config.yaml
num_hidden_layers: 12
hidden_size: 384
num_attention_heads: 9
num_key_value_heads: 1
head_dim: 32
intermediate_size: 1536
vocab_size: 8623
hidden_act: "gelu"
norm: "layernorm"
norm_place: "pre"
norm_eps: 1e-05
positions: "rope"
rope_theta: 10000.0
rope_fraction: 1.0
qk_norm: false
attn_scale: 0.177
bias: "none"
tie_word_embeddings: true
parallel_block: true
init: "normal"
init_std_qkv: 0.0183
init_std_o: 0.00432
init_std_up: 0.0183
init_std_down: 0.00187
optimizer: "adamw"
learning_rate: 0.0013
beta1: 0.9
beta2: 0.95
weight_decay: 0.24
lr_head: 0.00737
max_grad_norm: 2.0
warmup_steps: 390
schedule: "wsd"
decay_fraction: 0.946
decay_shape: "linear"
final_lr_fraction: 0.0
batch_tokens: 131072
max_seq_len: 1024
doc_mask: true
train_tokens: 616100000
max_steps: 4701
dataset: "wikipedia_en"
MLP neurons of a small language model. Each row is named by its layer, matrix (up: input weights; down: output weights) and neuron, and shows model dimensions 128-255. Each number is 128 + 24 x the weight over its row's rms, rounded and kept within 0 to 255. Numbers have three digits each.
Before each neuron's rows, "fires after" lists the tokens most often just before its 100 highest values on Wikipedia text that the model never trained on.

fires after: ",", "|", " A", " E", "18"
L4.up1452:160119098119156165151136147132136149112152154129134144122165108132111130130099129115168125129147103127171127142115113160098177119146166119123093159077143155148126123108125082144145143120125129149121108130103139112109075138108118137090125122105103100136149081123159085169130122131155104129117150141163167152147107081130079102111119103138123178135110114117140138144125133104179155116158
L4.down1452:178153131136148142120114139169117131117115077141131127156162104102136130149145103138144119203106116126110129078172124173087088151149155128130111134143136144127111115111102100103149143086144110126092171089111174132133112119124123139127162084129114157095182162116095093156096102114110146152157111128110147129155118112084134125159099126114139146118101163106135101104105133145122144107121

fires after: " the", " in", " New", " of", " to"
L2.up767:133105127154122111113136135138123150139128142135113108108114130141157077155096126170164174119063114108137121179136168143158153121177139133157107091100111128105110121114093130116129098122142130166130129130092128125124146135127118136141131199100134132125125095115155123199155152125134126092183103111149193133176086094112146133099137122114143148095159136125141162145129117134133125095154
L2.down767:126150125108161106096141123147133154171142133111095139137129147094104128130108112128137148143121128130137151120140137135101167115163129129186117086140119083132149183150106128096107116100153166090123134115140125160159165129128092130101144089128143141106125123126166120147155146142109104145110116112146115123129106132072120110084096155126121095151139161093136184114150116105126169174131

fires after: " o", " E", " A", "ia", "A"
L3.up876:176177149135176170135088170095112126096157129142187138107129095152122133112151160128101118150125140138128081099133157140137134115147102162115100161078077141139149159130100136170111130172140128123136130153058107137145142155111167115091114108140098136131134109145155110156116160127138110111113127116180115129159116084095091108096140102129124151144122107116129078125125104103141136144130
L3.down876:092103135160141126139140094120122109085142103160118149165141147119157129107143143139163157126116159099085092128124125138146120125153127142096104134144143135123112121110105156160158142131083127102161146150133061157157133128135163141079128164118145115076141104081126167145142124150147158138107144147109145127160127127153159127095119139084171144151135153123137133138104120110152120159126

fires after: "-", "ir", "y", "–"
L8.up539:155136136109112164145098116133107127138142082168095157134177107129101129124095091111120118148125114109142091077115184148120152118141104138189056105125143124167156117108132146118113098142127155144130120107088110110148112114122119158136088132117148147147101110126096115126128109138125140141157172096107073147166142139152132102114146127159140099119123132140145154121133138158100143147164
L8.down539:137139130129120115120114115143127125082114177102119111113130130119191137156148103158176158120155167090131144147156109135156158106114113150125186124149114142168134185115117110134135125095099138123133122120120120098120119154110177126129103113125131135132145131091132123098157149116106133123109098136167125135129077119107141163180120124122092171141153084148102153139118103120118109122130

fires after: " A", " a", " as", ":", " the", " of"
L4.up1434:158134140154131144124145150166125145161138127111065133141114094115078123113166105134105125091129143156176099146142117174107148135128127200127091120101092125153099133115126131155086113153148114090164090126153135133131138104090111149104147157133114144118169137131137088207131120137137130103124090111173147156168114083149120104098137124066124141127143146125100150092153155109145109108161
L4.down1434:162155100118139109138140098128190115111164147130146108138135107131132178116143118141086137134082134126105143119133141101137148093127105140153143102115089164148121072116101099164109126108124145126126131134138178152112108123103130103101137103171145185136174107081126131088100129129127110127102127153146115122137129141072123115078103092136138184107101138126128126141058133160155107114120

fires after: " (", " is", " was", " one", " were", " re"
L3.up402:146142147143141146153109153108097147121119151171141133084122117118160159124135147117128121148159129084145113120125147104124137132114127150121123127089138116139146122119089115153168114130152083087156135125110175193148126134169122138152159121161125142149105121066148098133144159142167150103132135112137151125171110141121142121141112120107110144145141114141110123122152134123125108148110
L3.down402:168161134116121111105141113136139172117119168100095121089145106095136118045125117135156153095164098123099121132136095160120114151091158142090133105155148152142143106136127164089124097108089136118151172165106119121121127112155082096165158114122123119123123121130134135075124157123142145158179147128125122118137118150159102138140121136117135122102101133159125146183141154136162119147142

fires after: ".", " of", " by", " to", " that", " with"
L3.up1220:122073163134120149131087114106080153114122151153133154100134130131118153107125152177172172121070124125134028127133135110136137098156151142130065133153138107135108118125134100128131127143158119130144128131084094151130138141096134132107130173158156132136125090147180107115157129127104105153137122108145183109205127126132132097120124132141124096090138094086121155139128125086151094196158
L3.down1220:145162129161142125100154144178103169152096113083148142120131121139152131071103100080124116110103103129112150094107088109162098139128133120105177099138108117140152133142122113119162105082095125095062119110120121146144135086140171122139149121142123156128119184110098155135157139150144165153084101115160111101131150141158102136158140110138180145106134128122156094077111156130160149082120

fires after: ".", " (", ")", " (−", " |", " Z"
L8.up1444:177137112115140161136138100095119173160077158124167112154112088157113110114131110121171163095110076116152113169131163120150137203099148123129114106102068172137122130136134121156103121106142135084183125136140109126145122116142142184103138127147107168109137114096103147103158122137148072168145144143111146147112109102148129144130105119136123150147091088140130134103121133137114084148118
L8.down1444:115089102131144095167105090152156087173130108167127145148185142123132157158086111099128126103187103112101171115085113146067120136148100162102079150141135131120122131135133131118162138159099157150113136088150153152140121113097139099138096104152140114120121166130098126101129106129114124117148141152140118159105132142125123124156098123100115118108100129167127132147159180146114095128109

fires after: " d", " p", " (", "(", " P", "p"
L2.up1014:130126173076148156144084124132121118113130154126081151138117091091099166094137121144141165105160126140122116151124102110120115140119135155125115163159147148125123123123101117124144150157133100136132177112142134156153133142138136205124123142193061114111158113110141154090146081097176128155129128126131093156162137134168118140160160084124120131152142120139138129078129161105138131174171
L2.down1014:123090096130140145132137111070140113148096148128107103122071158189127117109122121097135129167078141099136147141131107110150164126151132094086085038103135146165119151147160105100131155149155124125120111132126168138095115117097112119147133145120142149089111170158137145145168158107084124125173135080120167114118142118146114101117105166104120102112124143142158126139190146068137060094070

fires after: "–", " April", "-", "_", "="
L8.up404:125133106112134157137121105121138147155100129098134174126159087153126117122106138091143129133071115153138112146102168126135127125127113131116056116155135133139155136143176140120125133133125127123151129107141120119142120116123127155171108163092158134104124107109170105113131137124106113147164171126142127138145150098156170121096129115144144102104133118155154150165094101139118094150136
L8.down404:122129153139153140124152159130137117118125113121118110097096116121152136139142124155136136141163139141099161120142092126093131091111123109121119112108123149137095138149113141168125139145113145163114106122053124103075143124092171117103130146153114155161134135175085172127142076103159095145094106124135112125087105098159126097149095115078162166158101153126121117110114180122158092125153

fires after: " (", "(", " p", " d", " v", " c"
L2.up1127:143130123079132140109131129087126110085168152077116136117127115134124145143086148148147138142093121122117105141170151188124112116138145135142123151134083143089160111093083096124154128146164114173159124149126179188130092151075113117137127194167079130136167114112113125109152164166128156127143081135147145149094133126142102173133096147146137120104101129130113132101126160132111087127100
L2.down1127:115124144125111151077099131112121110130132096146096115114135087153110117127113151155147136154106094136117138125097103100128154113134117155135117114158156140142107124123099109105104177108112195102152106183103134111110146135149142142086134121100145137140138108111105133097105119137122076117176152127119076129167133092116093134159142093162115153103171135131116147139130158095145122092116

fires after: ",", ".", ":", "-"
L3.up171:167152110098112158142055147078122126128115173114174115126172113121136134122116142135127143136094107120123058116142130159083131094087150126106121126123092123139094074127108155148127113139113133133207137147099122155155143122139103145136076124171158131154138127129161144103136133081144104116104131134107148141107156160100138138111110108144127138140148117152144130154180134174129138130155
L3.down171:103134132146118117106126131180118168146145106118121143118096115133117102045096131090146139114150127119106135112130104098165156151129111172162138146126143198099111127098120073094134126112183156090117154118145154133110121108127143125108158106104120084156130152124140121157161142137139126154111101118139150129097109125148122087145129124152123147143157132147117154115098160090140118139077

fires after: " S", "S", " Z", "s", " Mus", " SS"
L4.up1125:169125122124126092126100105135104131130139093125111142108135124084111121108136158164152144106125152126159129158108133146126119115107096119123091126151129137189089162119116162106095133131105199111168156124133128110127154104144155158122138138173119132090157111111170111173119114154099114074132083119150165148149146109105104097091130120146142102104117111153170107142107130137119113142168
L4.down1125:101120110137115131158125116134133151186101130117101122144119137128135133113111146100113126075168105150109076139157130125161140121146109163109084132097125137131157153127118145135094174126083131195141075154094135111106109139125119111114154125110146095116138108127141115132137119142146152116161146115134135162118161084098102121145135131109118109122152123132140186154110158146122149113173

fires after: " |", ":", ",", ";", ".", " S"
L8.up680:127085118141142144164141131086070136146126143126139111094181095166129127117110122202128177113111087126133120079123170141113128146118142130132072106124133101122125134119105184162141123145167149120122088113111105171157171159137104172165071162144183155124090114152171085121106093108084118117103171099115128160148135159142121092099103170171095108131069073139112146120121121145089098114138
L8.down680:079135134111126152140173164142122097125150119143096099117133119133148120170155131147172153129145161136146128140165122127138141091116147169176130120144092126151130091150110158141116128133161115114135152123111124105088133158140094145133110110143121114115140124183119120093125125165143147126157167075171081135109133138146107113153144134115113125131150151141138157109146085102133137151141

fires after: " S", " P", " p", " m", " K"
L2.up715:114117119114138115151108143070126096103115221146121172151132130109160153146154161120124102103132143110123122133148104156092105079122106124154103100166112143145137101156133190114169127114111137166117143155110104144142129092144117105142106117120123114147130074108098133121134111119126137082087119170126147179137120137099100098137138102127132157115093152127143120130137113089151124120107
L2.down715:131075140126133127133093098136118105141104137122120119165148134091073112138158170084111152124158085119074147076130151149133120165140094113139116130169157126114094129120118113139144121079117114152139117152116128129150131085126137129155102137119156140152148099079151152123141096108134133117106127133138148122136144140164102110167115129107122119160082153124145150140104145174138167154120

fires after: " in", " on", " until", " before"
L3.up1364:108154116143117112095143140157110148142150164110145150098159145144132145128101165150161137087099167088119135106132137143136139134165113124132130147134082129110142143098122126140092146125125130132122141169119068115140141093141112141112118087101094150106143097133126115163162144137116124064122179139086156192160128144108147149120095096160139100120132109113120169104129138155122154160099
L3.down1364:118118129067147127125110109119144141121120113084167113145122162112105149153144134123084118119143105148113103133117123142150140145114110122187150086124113105114138139136128094100123138133094149113122116112130094125192092085112187157112126131166154115144155131127136131127092144152101133100155175108163077093124144174154155086124151133119136127145145143173126113087121148155142157098133

fires after: "-", "–", " —", "',", "ey", "."
L8.up422:130121137137130129130108101110099128140102129112114132147144095140125118130168126157120113134086104167105095106120185140123115105077134189093106131115125141166134138118153198148092118155134157121201119114111123125111108113152087165158121093147172123139113119122164117142100101104125106120151131114160132081144140147163140091090135153142134086134083117140121103145159107126106122171145
L8.down422:096117130127124138119141133131127118111142143150106103109173118132128139116156107099145131128117136107087131133175091119154109156103145156151089130160169119135120106134115091135169079090120108135143152150168137121139135190108114143138100144110098136118158128198123124134157091122137166157089152130095100161095068125150096155143101152119134147165145150124115156079133151102153112107120

fires after: " S", " H", "S", " Z", "O", " was"
L3.up585:152096155162151144150137109124128180129135149125149120098141092107184169147120126169179152118159149137136110133112155123116116146119112141107117105139123098128139163173104128142104108156102066117145107173099129121176086113152140163138099105127128131135148082118177135124167122112102100119117155115178116135170144138172161130085140124145100145163135077152111157130197127099130099162111
L3.down585:136143135149131129119133123123127134131130153165112151136155156140129114128137099119126128171077164153119132089118116133149122142143180150103102112126165118080127101112160138098073148167101093146166116138118103138139147147118106113110162121155137144135115143130137111111157135133122147120128119138159123118092101134127174124094135127121147093121113125124153110175132136151127172133158

fires after: "\n", " \"", " (", "==", "==="
L8.up345:177178153151137140093089151122112094137130183101110143110138131154143133151100123164119146085098112141121119144128147143135154124093101118120126112138145143107127107127124134126136150161124138172140116123143161130163115090109093132168145129143125112132151090138170113122134127153130124120100189130155102114137131127151116163108106083160118137080107114171113126124178143079134111134127
L8.down345:134121140143136108111133100122170117145122144084153123145175149154097131148102123110102110148175078146121169129147133119108128139155142130097121088126115161139142129131131115074113115111114144115134109128149131111114073108131086131141131156122147135143149117129143107119112093101101103159135184148073129121129148127112133122153127124114157126110154118154158128141121118086175148113169

fires after: " the", "-", " air", "th", "C"
L4.up545:118129129194116094153149118129146144148167152122110129122171099153129127142100148140140127141145139109147136096158136130138129128164156137181118156116107119132136165140135154106104120140121123169121124102139106131095058145102138149168104169172142105138110097092134142179119143135108139141101132126113156139088101118121129143126094147133153125158138147126134115106089108123135149136078
L4.down545:107113117141127148105146115147165131113125120132156117117174121140120113131167160183130159128127118135148145078083120136084132187141123151138150049122150135109166128110153114163124115159105087122137138097087118146088146172162110133136142103104128096169103081115122134121141149097104108131154115116133147123155098139130116161117139119108074129093104118152139153126144134120114128117176

fires after: " the", " in", " of", " on", " inter"
L3.up1453:132135099121141159083106117117147141112148112072132151100165114154098134114116129133114159106130181096168113132145132145129141078181148089105114159123162158157165128135122138154118101128136136151110091146117108114147158108113143115082132136129149149109105119116138121151146143184163144153167167126112149175129140124105118161131127131148117123099122106142155194107158111084130138140134
L3.down1453:133128122131142092145135126131152111152159179108167131128117143149158061081139125103096094122083144165148144145094098098148111109116093109162129131091091132106126104114107133142173152149145137137103157132160119140138168169116132130167123088127093146139160081136135079145113107139110134139109139129164086129139125095140165113146110151136149166125121134117151100067131132126129133101142

fires after: " E", " I", " M", " V", " O", " H"
L4.up1301:133105161113109153121121134113136113118182146172097142139136120111133136100115132148113154150122116134181129154149127158115120124160125139089118153128082148176115134142095093150142062128085191099113142137107120168132165139086087123159124122147160132074150120104142133127093072091159121139099137149158118133159119091141115155114103129132190144131122153150115089111167165178135117145107
L4.down1301:093112133100108106105118143115139176116138126166167092102140136128145163150191143103165136114122107144103121119096127144125114128101124112127095135132158109150178128096140107100122129132101093166158130157068089164119161152122102135099156146115116103154085119147115095131137184120136100117115134165178099135164155147141140154119165116107160106131107136111112138164123171112106141113062

fires after: "erb", " P", "p", "C", " Z"
L2.up1260:096157152112179098137084150122104125103125134121163182112177131119084143129173191136139136101151153135136124102118093117119113111136119140149117132146120213163104152119157141115135155149085060133131071147112092127115070117150158109169103119180156121168096111089170136141133117137130162113135131108152129179170124116135093123133130091094149125146113145111136158103145167122123171145156
L2.down1260:171127123170147124156136159124150109099129181145123076123089133116095126136126084120124123187131158124113122096148115144170155107130117143147086106130123120142082147112137098131101130081139116130104172135167127132121165139140163112090130132100149131143116142139096096099095140110164106112117121117114138125145130115116106118116131157135092132142166153112154147123134095136105101129130

fires after: " W", " m", " H", "H", " E", "W"
L2.up415:145139168143134153128139159089119143077102138140134133127142121117129146154073128155134123160140117152087110111136168194127111098117111160114100103099116120155119148134088152134127116145145151133153140144122121175181116159114103108156125113122109163108155093106113136139137108139158139132102113165154164195131105095125120117151124120141128191131134132108109107119140167117124171109117
L2.down415:142112160156111145130094153118128157086095115156185144108074134155122141123141078128139104127112120114126142140110126113129152166160145141074129125115139146155137115145135169123110147120141118106132170093119159163107141163096122097124133122146119157097110137147130102061149148116085086139117141129100123143134131157134123127130106129153097140132111137117148147168143148099097120153105

fires after: " to", " was", ",", " is", " |"
L3.up1132:119114169148113157098156172121135139120115138115126099091110140088153135125147134190120121120112135107108117126141134175101135152136144163119107167099114160132116090114106125126164092158084115113171128082091137126094129158106105143126113110149134113159114096124096108151165073123122146088125091131129178112137109102109116164113076121097124129146110128143121145130117115144121108156125
L3.down1132:129164109094104148094131182118134115125128134112135142103102136134119122094140100118093091125149112150093099114108186125184129163155137116103197124126099129158153141121113167165136166110157168123085151184099154156136139097166149134141133112147131136161145125152110129145141127150132153131112136132073105123141094141102116078133135113187139105148110131139148158123107108110127105147134

fires after: " the", "==", " The", " Al"
L3.up503:119114124134134179065155160125162115172112129147142128147144083139145072138153131111141104137133118123128116145170157108181146138156104114136089116128112138128112161114122136154084110118102101088149140133112098097122072105127184173141128120126124093121104118152093125136120147158148129125138162124149126112146112085137145166152140097089126153156142141131155163120179102149146155106078
L3.down503:133105130095082135119097145126160141118135158167111150130144128097094137141129119109175136116127112129160068130107148144140128119143119144153133170173106158158117135089119095114115155136120128189131142134137138122155128130156128157089137123148140110124123105118092154119136141130130109099148140118112156152156159102147118173113100089091125123146150125128112153116117136159138059137139

fires after: ".", "==", "===", " ===", " ==", "\""
L8.up91:149140142097132143070105102095153150108123169083121150127143119160154118149111102119127116084128104134152128119132154151122143143118108106119089124133138155099123111120090155122135128120120155139122175106139119118137109118100109196133127123114113100139183087139126095128129114137119116139134118102148096124089139091156133126103074074129134150120068073198108152132183136114128113136131
L8.down91:102125130160155119117064109129121138122132128064119122126130160164118114157103122123099117147159058142145156145177134136069131130140117139137127135111107157099140100120151142105110119153154143128125134094146135123126128136144128160117158147095121127130131094183126111154095104103128098159117142114112147123151138117097130114100116103085128080103150119168123108112144096111149136093155

fires after: " —", " was", " T", " S"
L3.up965:180149094088138115097160194116103152155107131101107122092088130091162114137118126116112196095126138127112091146109158158141140136114119139137127069133123149077081143176123134123140126123140132121137149141115157154174142134150144145111129112157133169133133072086110155097134140104129167136120101100168149077163124104134105092108118076115101103135137105129136136126156145091119125117145
L3.down965:114109140106141134118155106168101150124098091123119133133113131164149122173137124128142136105102153131175108114131123111133179124115175091129067153126152116137143104117110088151115158120087135108137129124110133153119108114134115140147151147170130118120124124164135142113118181061089081087135130106116149135075142134116116119173126120142135118125107110131157084137118110131156088103151

fires after: " was", " one", " a", " is", " re", " be"
L3.up1176:125104121124103148111108140123120149111112128142163098114124121130113128144120197098149131138133138100119108140110123164108109076138174167084137117115125130117149097107119171157194129178059123141161138110125137148154155149130128148124143103144151133134108110118126136146119163107173092095149098137125123127110087153137154172131107135110132150114182111152080079090132092128187111106148
L3.down1176:139130137148163120119151130141083088128124122152114121153115193127144110177131156128137114116158106097109118126128128123170119163120142131127119118113163098163174116087127123094119144132126102138115135131145165133152103120124155130187164158083095110121111112141140103149133147119162160150110146116099129090135152158090121117178148143130110097128141091150162129133100122127149127128105

fires after: " S", "S", " m", "s", " ins", " abs"
L4.up1107:122115111132133130120115134088074139126110175142138165060108137121116142116145146162134154128117121159108092120100148190162169134116095099117121123130143132089155153135135233119164129153131119119146170146157146179130156134139135151103087126127115119111143114120118108169105127125126136099101135101130187113128125145104147126136121137117102158113082131108141122115164153109127107166123
L4.down1107:116166106141121157108127111164126084164073123167104082141078082142155123158159107111134160168138107135126136072103140144142160119101152134113109148125167092099149152159165141132138129103105107113126139136119096126145122146141130147156123102122143143116152145158137091167152122129070188132122133143092134105163121116173156135137110106104120107138101163108127113130131123112130098134102

fires after: " K", " D", " R", " J", "J"
L4.up156:139170142140139156095104140155085124117147186159142157124153127138107106132139133141140149109094140098165140123110118138138159145159104141183137119093137124158163171121084081139123107097136107191143157132140104133128103155118142117104144141142059176092114089147116140120181162157175131151084131109157129140157126100185097152113142120159142134120083118133115125103186154109152109099132
L4.down156:130126132122110084152173143164159122124126151103148122150124083140169145119103118130120126128134147129139185164098138133138144136119107110078133129138129143141124105139171135115123147127107172124107122134129133136152114117164123131141121138124105113143136151134093166163118061116103092114123143134126104137116134160105143129118141137116052088110094107114111120107108113102126130153120

fires after: " m", " Camp", "P", "C", "S", " P"
L2.up466:149137133118151098142098172128093090166145146151141154099145144108117130114128143124126138138116138117146118105140097165110131105129090121138132140123135150123148159141122180130133095119128109124126119183114158156132112118146153128122135181166120131156156078103131100121126174100148134142117074130160138141160121089130091140150119112138126195127109138119114121093148133121090105114120
L2.down466:106096169150094125126101143113082133125163187144097121101094133122125126092151122119126093100130144112132126094135130104158126113152159122143132157132143105122129100121145093117118093154104143135177141146115105150159114155106149124113131122125135122117147134132167149120168128154179105123153134177117148181111127134139162135131152115123129153152121119120122109155119135142122160105118

fires after: " D", " the", " K", "C", "R"
L4.up229:128130082098148133138122143102113109138145137132115135111154111125112135111137175144151173130150160155155104105093094138142166112128110096168096101139100124142127129089143150162116128183126096194129138153111139122155115173096117106113127140149158151163100153153136122125156150103171121137134172109099114125129126121140085111114114114147146107110162117108142140134164130107171111097135
L4.down229:074128118123125112125113106130116094148146101115097145121105115164143180143128089112134097138094108143126115099177135171094138178113141169143130122169130142096103118146124120116128163115109138143096150168120143136115090154100115129123101157102125135155145120129052128106108111120126102127160158147135137130114173158084133104132114151136094105132071092122132120134121135161174140115173

fires after: ".", ":", " by", " The"
L3.up479:117129148171135126156165136116106128129155119131101141094129127162134139123121116180124162118125168089129141100104125148113189129139151132097096142138161141135112135139135136123151125141172176141140156158117130113122141176145167108114095150150178133113143151155166106116097143117103126118177135126157166134116115087113136111097107098152146136112104125150089182144161107088180072129152
L3.down479:147162123123125144115111120149097112149129168169173148145128114099082121161111156152134121114137101126162081140183146123126125104153117111170075094150083144147124143129151127095143136132147110136137093114120134158135137129106111104155124116066087187149121097135144115116167157142155088193122112162072127144156116144146108138136121133147114123118118113138111117154084136149125129134102

fires after: " S", ")", " M", " is", " m", "S"
L2.up1019:121104076130149144090124117115096088098136122105128176109119143107101121134167188163117117118141138131120126119151123184095138120110087137100127129166105131117128141129130189142074151117103102142128110134152104145123111146119116119162123163133147114120170117108112087145122121101115148101128143113151137161100062107108134135101132166119131130126136162099130124182141103075113136141147
L2.down1019:164148130110112115139086111150118123162163096128155148129112137166151140089117131096112136108113107154171116111135141129122121130184161114151149109148090141129120164129120120124133123108161150093139123139109121132136110151107111152117093123120113143132142109134161142094091119123145121134096141111139101113105120075153144097101105128168108097107123123160107109179135151170107113107121

fires after: "\n", " Y", " at", " S", "S", " Sh"
L4.up212:151127150150115123123107126085116144131130109132122124111129097136147117134134138170126109117123151110127134104110102196137108103179106111158105111127147137125137158131130137129144118149162107153143090113124149140157165176095103124117119115136134146127157108145143141143132133129087100126116115115166146180159110086176143158104147118125119113146132097160139129141147146146090145123119
L4.down212:171135087115104168159107159140130136107145125167131111128133089100075125117146125114108160120140101098135067109110125166115113152154112159093162130118142134135172125098077149160130140146150118166203074162144110113129145121095141136122132120166158121095120130113170134110131121174122139138156141121135140125130173149161121145092141121098163130115147159119137122178124126163114155143148

fires after: " W", " l", " E", " th", " L", " he"
L2.up368:126127116122135160121107141103153173131140139099187133088107095126174148141113173122146125112161143128116139079163145139126145127118165100090123110130074141141117135126104115138173140076124145114181120153080124140168107124143115126120136135126138119081108126114101125129155132109144122103143160126137173131116150130116159147147141147087141151119112131122141116147152104091143119113120
L2.down368:115114182109178106128122102147126092141111087144153078143107131118120114159103125136142101147155114077101155119136118119122091150101109138161140135112121121141115124142086145106123154120078117129135124092132144128079146123094121128083144107124103092139148136120118103132135147116135115131118147132139140158152127139102113101114136125111146163173146107142107169146108156125146118170099

fires after: " s", " S", " m", " v", " M", " sh"
L2.up713:108137104136137119137099157031105164138142171130101101122142154127126100128086155152135132126115132149170082133130131165135126135145134101102109144132124160171101073108099159141148112104146112152140094147100175102137091120096118100092130113137147126124128136084151103133118146167118164084148143120134147164093087137095130117116111132148142125115133124117118135175183108159150115119161
L2.down713:128119111156100146128103150138108051128148121147163137153160146168185157124152119127124082127140099159128116095154133111129122119120149124137117125126129097155125155128138139129110131131123086102157126119103081092150100124177176116171120164109150100126111114138077126127109141093172143129115101165095139085115148106087102139140107138153080168134116136114133125115176096149138130138119

fires after: " the", "The", " The", " early"
L3.up1079:140166106125143122117126168110151116117150133112131136136137109123143134109152133112180142133127123115129097102178180138138168103131119106149145197145109152102100119117130134160136111097169143129109147094122118090105104124143100153128115120172161120137118114129169157122125120129104127102148152127115130117101137102159133139104116102141173125113116134131089087105162114089161129133067
L3.down1079:129086136119100115108113114162112131093140105182067137111155138088113183140109123148103126121127120124140086100098136147137100111119145115139124160120140123145136116167121151118107129085124140162151117140097128096117145143133142140116157144132119115116157119077142113115162135089123165096138108136152146122098163154115155158145130110162125153108114160086141137182105130141095151102148

fires after: " of", " the", " from", " to", " on", " in"
L8.up251:161151149130121159112103145088132139132129131102161100135143103129135108157118085142131111136103123176135119135146141175108155110144095148169088131121103185173135163142130146135091132161149153121132129126113085161120160119089133126152117128135146145144098105136116149128150081199107140150166116134118155154156125126130143164116126162160091133118124126158119173134124132165120143168098
L8.down251:152128087157140111109126101113122119113123110165164155141120138137135097138148129135134163155085174155127085109084159140175144109104126127091134140096143145110132117105190132143145126084185148133137124095125148118153118142135073141133151105100126116115117165123134091103115144126109149121156145134147089118152123170135162143163131144181116130189086133134087091078131131153153142130082

fires after: " P", " p", " S", "P", "S", " s"
L4.up490:165106147173164114163141158087104147136136171195139150133125110142123138117134179130137135120174129119136092101164108192132139155077098121191092121135100130147130098134132135133126130166157093111177137085162148132140134123118136179119121134139138119155158108084153121137105107132099100117114138109102126130131118132101120109146144107150126145093109137133105145135161119163139106155108
L4.down490:141127130151125163165143136136120099139084131137117098086142184112122144115119083158138161131136114108106120107154159141123128149074158142156104134160164119155139145141154107127106089117114074169087093149097148094149140103122129139128164150121142131127151109159088116102166129136143163169100140118141153113162122156125159084154106120142108113132098120153111142110116113103106104143126

fires after: " —", ",", " \"", " S"
L3.up1313:107126168140137144117109127116108132113110170121150124092164142157128171091101127169128152087107127080135114135095158145138147097149109115099114100130151133153108146179084177143096110124115138119170077162140104134164147094120134156114100106142151135110128133104151125127143148139105196099064127113199138100175116123151132124114092107130120107089133116138120133120185138119127094137145
L3.down1313:147122127150153128155124068155142105102126108134145162141116151156142144120138125103120142158122167195112098140109140120164170129113154087142105114118134109096107073106139107103128149141137130131115131090109129149132128124103151118135120099128094166165115101156152087135126113093135102124142140147134127127112116098122188140163096158167143135105130105137122142105127100110170125116123

fires after: " p", " c", " ^{", " m", "(", ";"
L2.up666:126149107125175145110153146101136146147156144109169146125122118134178114164148142131154114153137136116108092164166146202090134108111106136124119139104110104137076135095067157162105115135127131125113122154115133130111133151116115112141151151150096171170143087053128098175154114126140132136147124152145151107103093142133131142110136110122109168086090135161113124133143113113116107144158
L2.down666:132128096129146105060100129181126122139114135118095138124091124097098087151118122153114169088133097124149138140117120134118133102132164139140110118112122122095137127077170144119147164126188117105140131094153120093187122142137116112145131124086166152155115129163107149113122158149038129139098112099139129163173073101144142158136077095106162069155121114163162143092126122070119140089107

fires after: " G", " B", " T", " F", " S", " D"
L2.up1072:130147117107123151117164177083101176097162178140082160099103130102159088123124143151118124037138140094139114176143146155117104062120095140151103130146114132134114083110119139146146151111114142126131153145085125157140116103118114125125079143119125158138184110083148144163124148099144137147110127148159115170139108104117119129069137105081130134109137158130110111153120164141114101135094
L2.down1072:154122186128101100096115069117118097136128109177131146136120165137084108107139098131129084132174173115105078143116128106152125172156096118148139147114129135126128123120128132116146153117133182111159136127141099125158159140132177111119148080073132084135101152139105124127177141098150089163137084137105139130144150103111179106143142103138086100128108107085109142145152116129147137124101

fires after: "M", " M", " S", " m", " Mc"
L3.up679:148126136127129121143142144080096143089143185160137132143130134179136123138122165164118161124151163135168111163138138121128127077096130168106132120156140125166122118135105139134136104141151143120169149138135116114134084121159105114148092110155133167146168095108152161120089118115120146150111129147163160152103104120080144096094115131132164118145062159173151071095161104144110111165101
L3.down679:068109133163134076114119079137127119089118128109172137109160105144132149138127140139110127131137110089129145134124061097145124116111108111140148109134114169109140131153130132139102141190140146118133128132132123120123126100102175090149135130100162124134127138147137129161138176096142135131104094113130128160096119165149106116147138145103078137137109115111170132090109143142125139145101